Weights of a small transformer language model: rotary positions.
MLP neurons of a small language model. Each row is named by its layer, matrix (up: input weights) and neuron, and shows model dimensions 0-127. Each number is 500 + 50 x the weight over its row's rms, rounded and kept within 0 to 999. Numbers have three digits each.
Before each neuron's rows, "fires after" lists the tokens most often just before its 100 highest values on Wikipedia text that the model never trained on. A number after a token or word is its count.

fires after: "1" 26, " P" 8, " In" 8, " Al" 6, " L" 6, " l" 5
L3.up796:527493547489494518450548462389524533504487477475569426504482612576525476540483510477507430554474472542483525575485526617534484537535485485521504463544515586509457452576494517476496554558437470417415432441502510521552543477472483425485571495533498545550487516580574428489392510489475520441533521434656481501559511528530592498516442496555459491553539486459406538441478488473582601464554

fires after: "\n" 91
L3.up261:450460463523475445554453519487564460411502560433590493512511463460522462479451531504527439513472525485505493501479483407413503469384553484491505554454483571511557470534483506482468534467475475460513537555544485398550499429508468493502513543443435375542465506528514513565406505415433498463462490516438495615444413591533483588512553466518526478589425534584483524430430498498492544486485

fires after: "9" 83, "8" 17
L3.up677:492526497493534461493509526480535427431488517564399517476517539424542514562442552442395508516439552485487509565567479488506500426540463549500441548523598496485429459497450470369419426559548511512511549506493552509516432510521482486511526529441501449541519446544493412555534474504514438478441521421538514477552507593468543529551519536486453495527442479512467431498504423520513527465566

fires after: " S" 25, " " 13, " s" 11, "il" 9, "S" 6
L2.up852:533511551494518473484461522442574377418422597557548531452421536523492535478552499508488548460510595488520450487509619419470461575519544457472436459448541536439499513546491543575576411567485489547576534502520605528519434464520521478551387512559507543584407552506508409450512431564469507555514560410562537494566548521421455567559546533502513453476511498506499584490433519478432409477499

fires after: " War" 17, " occ" 13, " Ter" 8, " Ar" 7, "pl" 7, "r" 5
L2.up399:515503437480474550421454512534470505503608474503538469573512445555479530622554487533512504590515543470423559510464525489525458493420445596557466507564490507553517543486509537427539453529538558564523405539439466489463432551398501456536509535504545533487560541452455460553545457522532486534530534464500472511578415494424375534516507391535415508477535467534550562476579566497561509544570

fires after: "\n" 24, "2" 11, " m" 9, " s" 7, "0" 6, "-" 5
L3.up785:449417529412565401468458524460412514487499469512513535468503533450503510489523431454413562532455554505477461463470498459508546537483519464559454529482516463540541453484415499499524464550489448485442512530474526613464494511601487484408383578487465431495518556539472471512472522575416495512596580504505467467460482526478498568391439548455516519461550370477511571561458399590444562509462

fires after: " S" 18, "Q" 15, " M" 11, " s" 6, " beg" 6
L2.up93:615514570514564444507562510473583451407437504512509377494456506501449514463449508472519573470565525520537511489467468559421398466477572574397509502548495444546530417580410536480497503602406554552525530505481461498545431448586405452457447545497541523422440593567515518524551512575475482506432526470574520536458441473540458518577419515521533478532469553419569466507562636488449551597449

fires after: "\n" 27, " =" 17, " d" 7
L2.up678:446422463407432479401462435534446576462566609569558415490473545517446502496459520450435459503504487505551458552554447572532419569376511493544487525493477453496554450500464519551527486449402481486440511582513594544490357575553451495517455601560560485428497480508561479433450491479495565425474560470544554531547487560498445502523496498536553522528423433521513528516495442579505498440467

fires after: " No" 20, " U" 14, " F" 14, " B" 10, "B" 5, " Ref" 4
L2.up294:488462526552553538526572384577474484582498569473556463371414474439499472455485514519497487390458470476639610470515501565484515509465488508505534489483538578448527527463577581399546548456525480550541448573544544455522495580468415410502461430485482592482478522528519528416549502549483492456493470466455570549440437533537470540482396456533562533437470490529445595526524478426521465503453

fires after: " A" 25, " S" 11, "A" 10, " s" 8, " Mos" 5, " US" 5
L2.up437:546511606490480485532562485548460520426476519513488553451551468532547508443538399472470537529578553513563502523544517511589423517465479518466467555583470573417493577584406578587507441457548410488478381511472413495488502562552531514492527514435460510470522504531543497489567530583631501536405455466487583425599462480501532458518535528506525455454509426515503443521507552562501465453536

fires after: "9" 55, "qu" 9, "8" 6, "oc" 5, "em" 4
L2.up697:511474415568594458532535491459514468405561451495474416552490625416580433526498469481503499477398477495440544552516515545488420549476444547540515543514592515441452455515515385468425529493519463560482416482402507513533486580362483539477508491441528475547465361582489543520529527488548480508521474420531473530562504505428468486435570488473443555497454552557464466563459504485556499479578

fires after: "m" 18, " m" 13, " N" 8, " similar" 7, "M" 5, "\n" 5
L2.up404:421471505543560459468564515414519475441538518473433453485560592517413465461449519429537518481525484534567521396572482401441526507478469456475480545602395411541512470421461466469465496572527512546504517547453445480419487545511425473435599516542475475466536487540443438481539452467559584524574407530551532485372560599450505408616498472572469530475526474553509511436517488444527611489476

fires after: "\n" 54, "-" 9, "^{" 7
L3.up486:487487527506444466526535553443577466472466412371440502481454516498542463588511548553483449501472498527477451508422578425471525509470490459389549487432553578541522393491469581517422548565508428505541530526430462454463498494568448567512438596560455505560435412512542463526500494453432528494550458425523465498332553541430518437439437531530499500463531380522446581455481427625487503487481

fires after: " " 25, " v" 17, " V" 10, " b" 9, " c" 7
L2.up700:480580475483569545497545533501529450478431529520592487509458426471503460372520536548530496495479454511500562499447550578526527526487550397466540552552497563413536596502451623389503515497559537587551454504424517550475572480592461517507459483449506519478513440434474471445437527442486451526445522490497490515529539521518492548471451502528444392526498484474492433533444504458436547444485

fires after: " L" 19, " l" 13, " Con" 11, "L" 6, " ad" 5, " con" 4
L3.up202:455360455493495524572568473477502537578486491419672453452484461501415470531410470487538542471569456454458553451497433511506571582508480446443475472499526534507408455525477479527548485596540479479461515375537451496560406496387534436536497528528527495523415470554562477565539538499478487450422493514529601484504492516475575473453397390486443521520563572550426383470452459577485481528560

fires after: "h" 12, ":" 10, "M" 9, " M" 9, " m" 5, " Hill" 5
L2.up543:511435465485419495511475521472477510469432406406456453504598498607480437487512520635506529495518520513457544473467462527464530488492459464467571482595447440585456513498453611481419455588471471569485561435404539514487466579537501462429498474459415399421489498588601523499493483455505472446492490475562460481506441476548551507439500488527434519492512527500502489577497448566517508546429

fires after: " B" 24, " N" 20, "b" 7, "d" 6, "ir" 5
L3.up93:493584431471455470433468531536489546558436591612602483575519514479411458478511511448495526505517457402538384409559555441495532536496484550451535456553368503465546473554593533451474457549487481463380558410539521561474467486526516432522555529420486521450489497516526463549523518499489516503389543452487561489508626520595533490480544456457428492485447420531435496503497518403515462443396

fires after: " W" 25, "L" 9, " US" 7, "W" 6, " A" 6
L3.up889:537474458503462518491534488490464477517542490526454394487493559454494522508478532511410544449430514516583574512552514518595482542530513486539484565473533497487513506502473514422418430497550409482596547441450419411520526510545485487475489532459494493467466497536542534493551509519582416482460522550424483499539575545597519517511412448463494392456472471525466452491620600471594535524550

fires after: " A" 12, "A" 11, " M" 10, "M" 9, " an" 8, " An" 7
L2.up211:501455531566414465489488396530555464627547440490564486451519474576430520531515485575547510645609498438485511394491453508485599519538477477457483551502433437452529591448461567557460556431564438544461513547515419557470448514476511506542398422549515531466527469544604488496455461506475451582542483538585480382520495527458466592515469524595447481516518515496531554575398568507499558483456

fires after: "M" 13, " m" 12, " M" 10, " Ac" 7, "C" 5, " D" 5
L3.up25:607477558388498475462464495495493519564410548453587551504521480554496509482487502495483414557456439406438512403447516467448527411562605462523488564502453526533531512476494503468468532507470463501504530460484413569514433617444507527578507402480430430512493491509581499539411431467477508487534462466527431501476513504515529477486506492523452593512418485536485448481412534530523490434419

fires after: ":" 24, " D" 20, " K" 14, " d" 6, "K" 5, " k" 5
L2.up746:428375471471516469524527456516496515499448518573505469454488422534439396482485513518502456527508554451537589521555490537466437551447476509510515532515509434514518513397534482426484525622503617447544465555472590522538432514461477449541508513557462487542519485463537490498604525479473540419531532523478446495580567512536531497535474519520462529576436467568475483534524541515489423498521

fires after: " p" 17, "ot" 10, " am" 7, " P" 7, " not" 6, " po" 5
L3.up1230:527506483538538514526462454476531644555470497521470487544402549494481647494525425500386491417462492529514525593494467514536442495538626445593457429528399472502541467459450533479518495539552504446446518509552549522408497593562389521439544576598561519474418510400519505498519486548544459470452418466547558490540455499483458500558478573458459513508467467488529444490511518472523448400481

fires after: " N" 21, "\n" 16, " de" 11, " n" 10, " D" 6
L2.up541:378519477488490439525503513443442515387452501552461509461554526544504409489503575421464560583544533485578559447535471584487552448483574492502515576389478531424570444525467451508471572537477517554500420627464446375469442531517533544470557470426494468410417503549469497542490444478478436472452460521358517547533481479486466491536556512474493519565527407507499453427497502431520528502468

fires after: " No" 23, " R" 18, " U" 17, "R" 5, " V" 4
L2.up1142:534508465483463406563470496542515438531427491396545499494487456561559479487579398590483508513518458436594494492457494540542493503516374497523534431515598517548488488451555497476398419410565413476502506560476456447498461555557405479550386458537507586513536575513472525465482409589543540544511463476529554475477490563513484535467516523519538573547525482472505595526488426463524591578500

fires after: ")" 28, "\n" 19, ";" 5, "com" 4, "}" 4
L3.up982:486446437440529492470472505463432502545456528531595576456441548452463528544443496529398502516527507577532531505530441499602557562460480593504498446480534488475439442435491546481566534468551439527487559548495510477443509549508495483530452549507490460490507421444509477502480468578500383459430523422625484529540515444510496488503473497445495492575492448505505554453368536545491482475496

fires after: " S" 27, " G" 16, "S" 6, " g" 6, " J" 6, " R" 6
L2.up506:590471600471536477501451491507510429480486535504568485507398548497491486560453525449469535449479522490403494484517504484452483537533481529530441458494494462480568471516514547519520526574542490430442567494483476489443460439550439603570508494456491507478530506437478470507466453589503436477490522392482479509490512544445485471446522446556603447487448499458526424538533520481453502529420

fires after: " B" 26, "B" 12, " C" 11, " N" 7, "b" 7
L2.up312:470493459516522448517543525527465495487372627508517537462564482580588470492505558599563542485579506365579492487492491550456543473511504535412546413491512465443459467452478519501532503529462525548519494529490467431445441415570597459459480523491447518539488493565445447498485521503457509466473497456493535531490544508488519496531477542565597439529443542486547504492497525313490508425440

fires after: "n" 20, " N" 12, " n" 11, "\n" 10, "d" 8, "'" 6
L2.up261:434416430517485510526564594480608471475498553501523524525628467590459483519507495486486561497513523495493467475527525528561467467498611522416377484381528614409554466498558483583516487540584550411479476549556501427480535498497471467412535594512470446454430583467480454557441545461529468496529479556536554443483537589492580565556520412531582474439501475469516538582486426465451536417391

fires after: " b" 23, " h" 17, " s" 9, "-" 6, " c" 6
L2.up1064:489543558454528489457514581548521417478541546574567511444529439509583498587530529450456517578489546555532524462539489474475541536495466485469540367436567534457574458439476511411563522455432493460560551499468477490563518517581445539492472504489540542507532436495493385476391415456466465526455418468576542510440579476619557509558493488538495454499546444564522492506440382510480478501562

fires after: "\n" 62, "oph" 7, "al" 4, "ens" 4
L3.up347:535394522441536529465491587386503502503541508556565518466519473560394475530459484447549397501507519530515475603444499544556556513510613503478437587512543570527536482496483497486500496489501511535589503509482498549478559562535513634486467581512480450365471622537460488583429560463512498477570400520487511551593469600588441573509484513545425555579527447497540586456552489518562534486414

fires after: " C" 17, " c" 17, " S" 12, " f" 12
L3.up804:496442532486532416446505380396437549410531463507482435440462439515499426484490380492401451492462463470495494535464498580411487539447462459487497455539538484531487445438446556464484468533521510508448445520514430443532474451424464441472506456482475455412424473450463474536545605437589504494450449520550419495459494593500521597445480492498499539505500480495463462477566518402568477337486

fires after: " P" 19, " p" 16, " G" 9, " S" 6, " inc" 6, "s" 6
L3.up366:425461476458503530481520390520528561525550459495521476537487487441560551397589521527463420445488504546493529522443549449522482526507517510548464403493591408504557445507458553564509470552543484442464527472512592536510552404504493474540529521540467422534583499490527517462549571529520492476460455426551478495567608515461523603488564490475552528531415489523477462479546636441531386530565

fires after: "." 43, "3" 10, "0" 8, "5" 8, "8" 5, "6" 5
L2.up567:512496486540600504529468463454473564520564607511535489480493486551507444529442531365498526411483578509522488493482527546528482563548545548416438489555502462500499593523554545476470440510461482563530533442553442457566539624559467476468514593449523420590476523527504440534578454451452463499454476521600536419509538599491484513498561390444580551518413455534401482444449468536484525511549

fires after: " S" 18, " s" 12, "S" 10, " y" 7, " g" 6, " W" 5
L2.up516:458523507424530512476450540519540476496500531522559531507504546608530507580535435581422416514443494526426442517502473540478458431528441597548539468484444398515523536561487537399565465502444489589472558459492431484562528437550523490465564495464515510490433439379458517478563462577509498493431532454491529434526514521521531533427561514568470560554549420399579566621501438445489553472472

fires after: " N" 23, " Z" 8, " Ch" 8, " T" 6, " S" 5, "N" 4
L3.up1067:470497414484617475502508504427572505517541464522488529552407510504398514493542520594549496485478378539492501575508400497501461480499501549455524481481528554479523512401527533490550561536547469592448421447509465429465447458536444468569377528491470536533480529499482555466400500544546546630493483507428486474468518557531519491435482541434523570512464477544509508452500486514533548432488

fires after: "\n" 25, " d" 10, " cl" 8, " is" 6, " N" 4
L3.up735:516516546474530503408530472499480472460550512511487384415604479444458484570529490510542538549573442550544462466497465642581568481587539445517586503453469481519539519403558483526470544467555581421489524563452463526468525559492486465434525540571440530411537461422484502522417446546545472537529533588478430419494527582489420538433426503519406600545491495537510513481483501502554603542473

fires after: " U" 23, " S" 13, " T" 10, " t" 7, " Q" 6, " s" 5
L2.up748:533576459484559491540418531448523425448484485488573534524461534535529499518515538546517567541472376429525473471524482549468511520454467537488538380448504502399488517469547566504583508482398512586518547555501453474511496494529533481471521622524540569411557496517460487492465539591511518520436489567546596429491553544439459457530484518511434466464488460450571432443426437568554472507500

fires after: "ens" 14, " S" 13, " P" 9, "os" 8, " p" 6, "s" 6
L2.up991:464504478526574601414524445474473462467594481491447420513574467476469507621577478417607470450457473469486510437452455360573431562530567498515406450458481373533522483501571494553484429554520574602481465414517449511520441394540486619501539484505580459557502511473409499502514426512549603439499518420547494452482455529449468543506503502473543468503556505497421571515545529497513513546482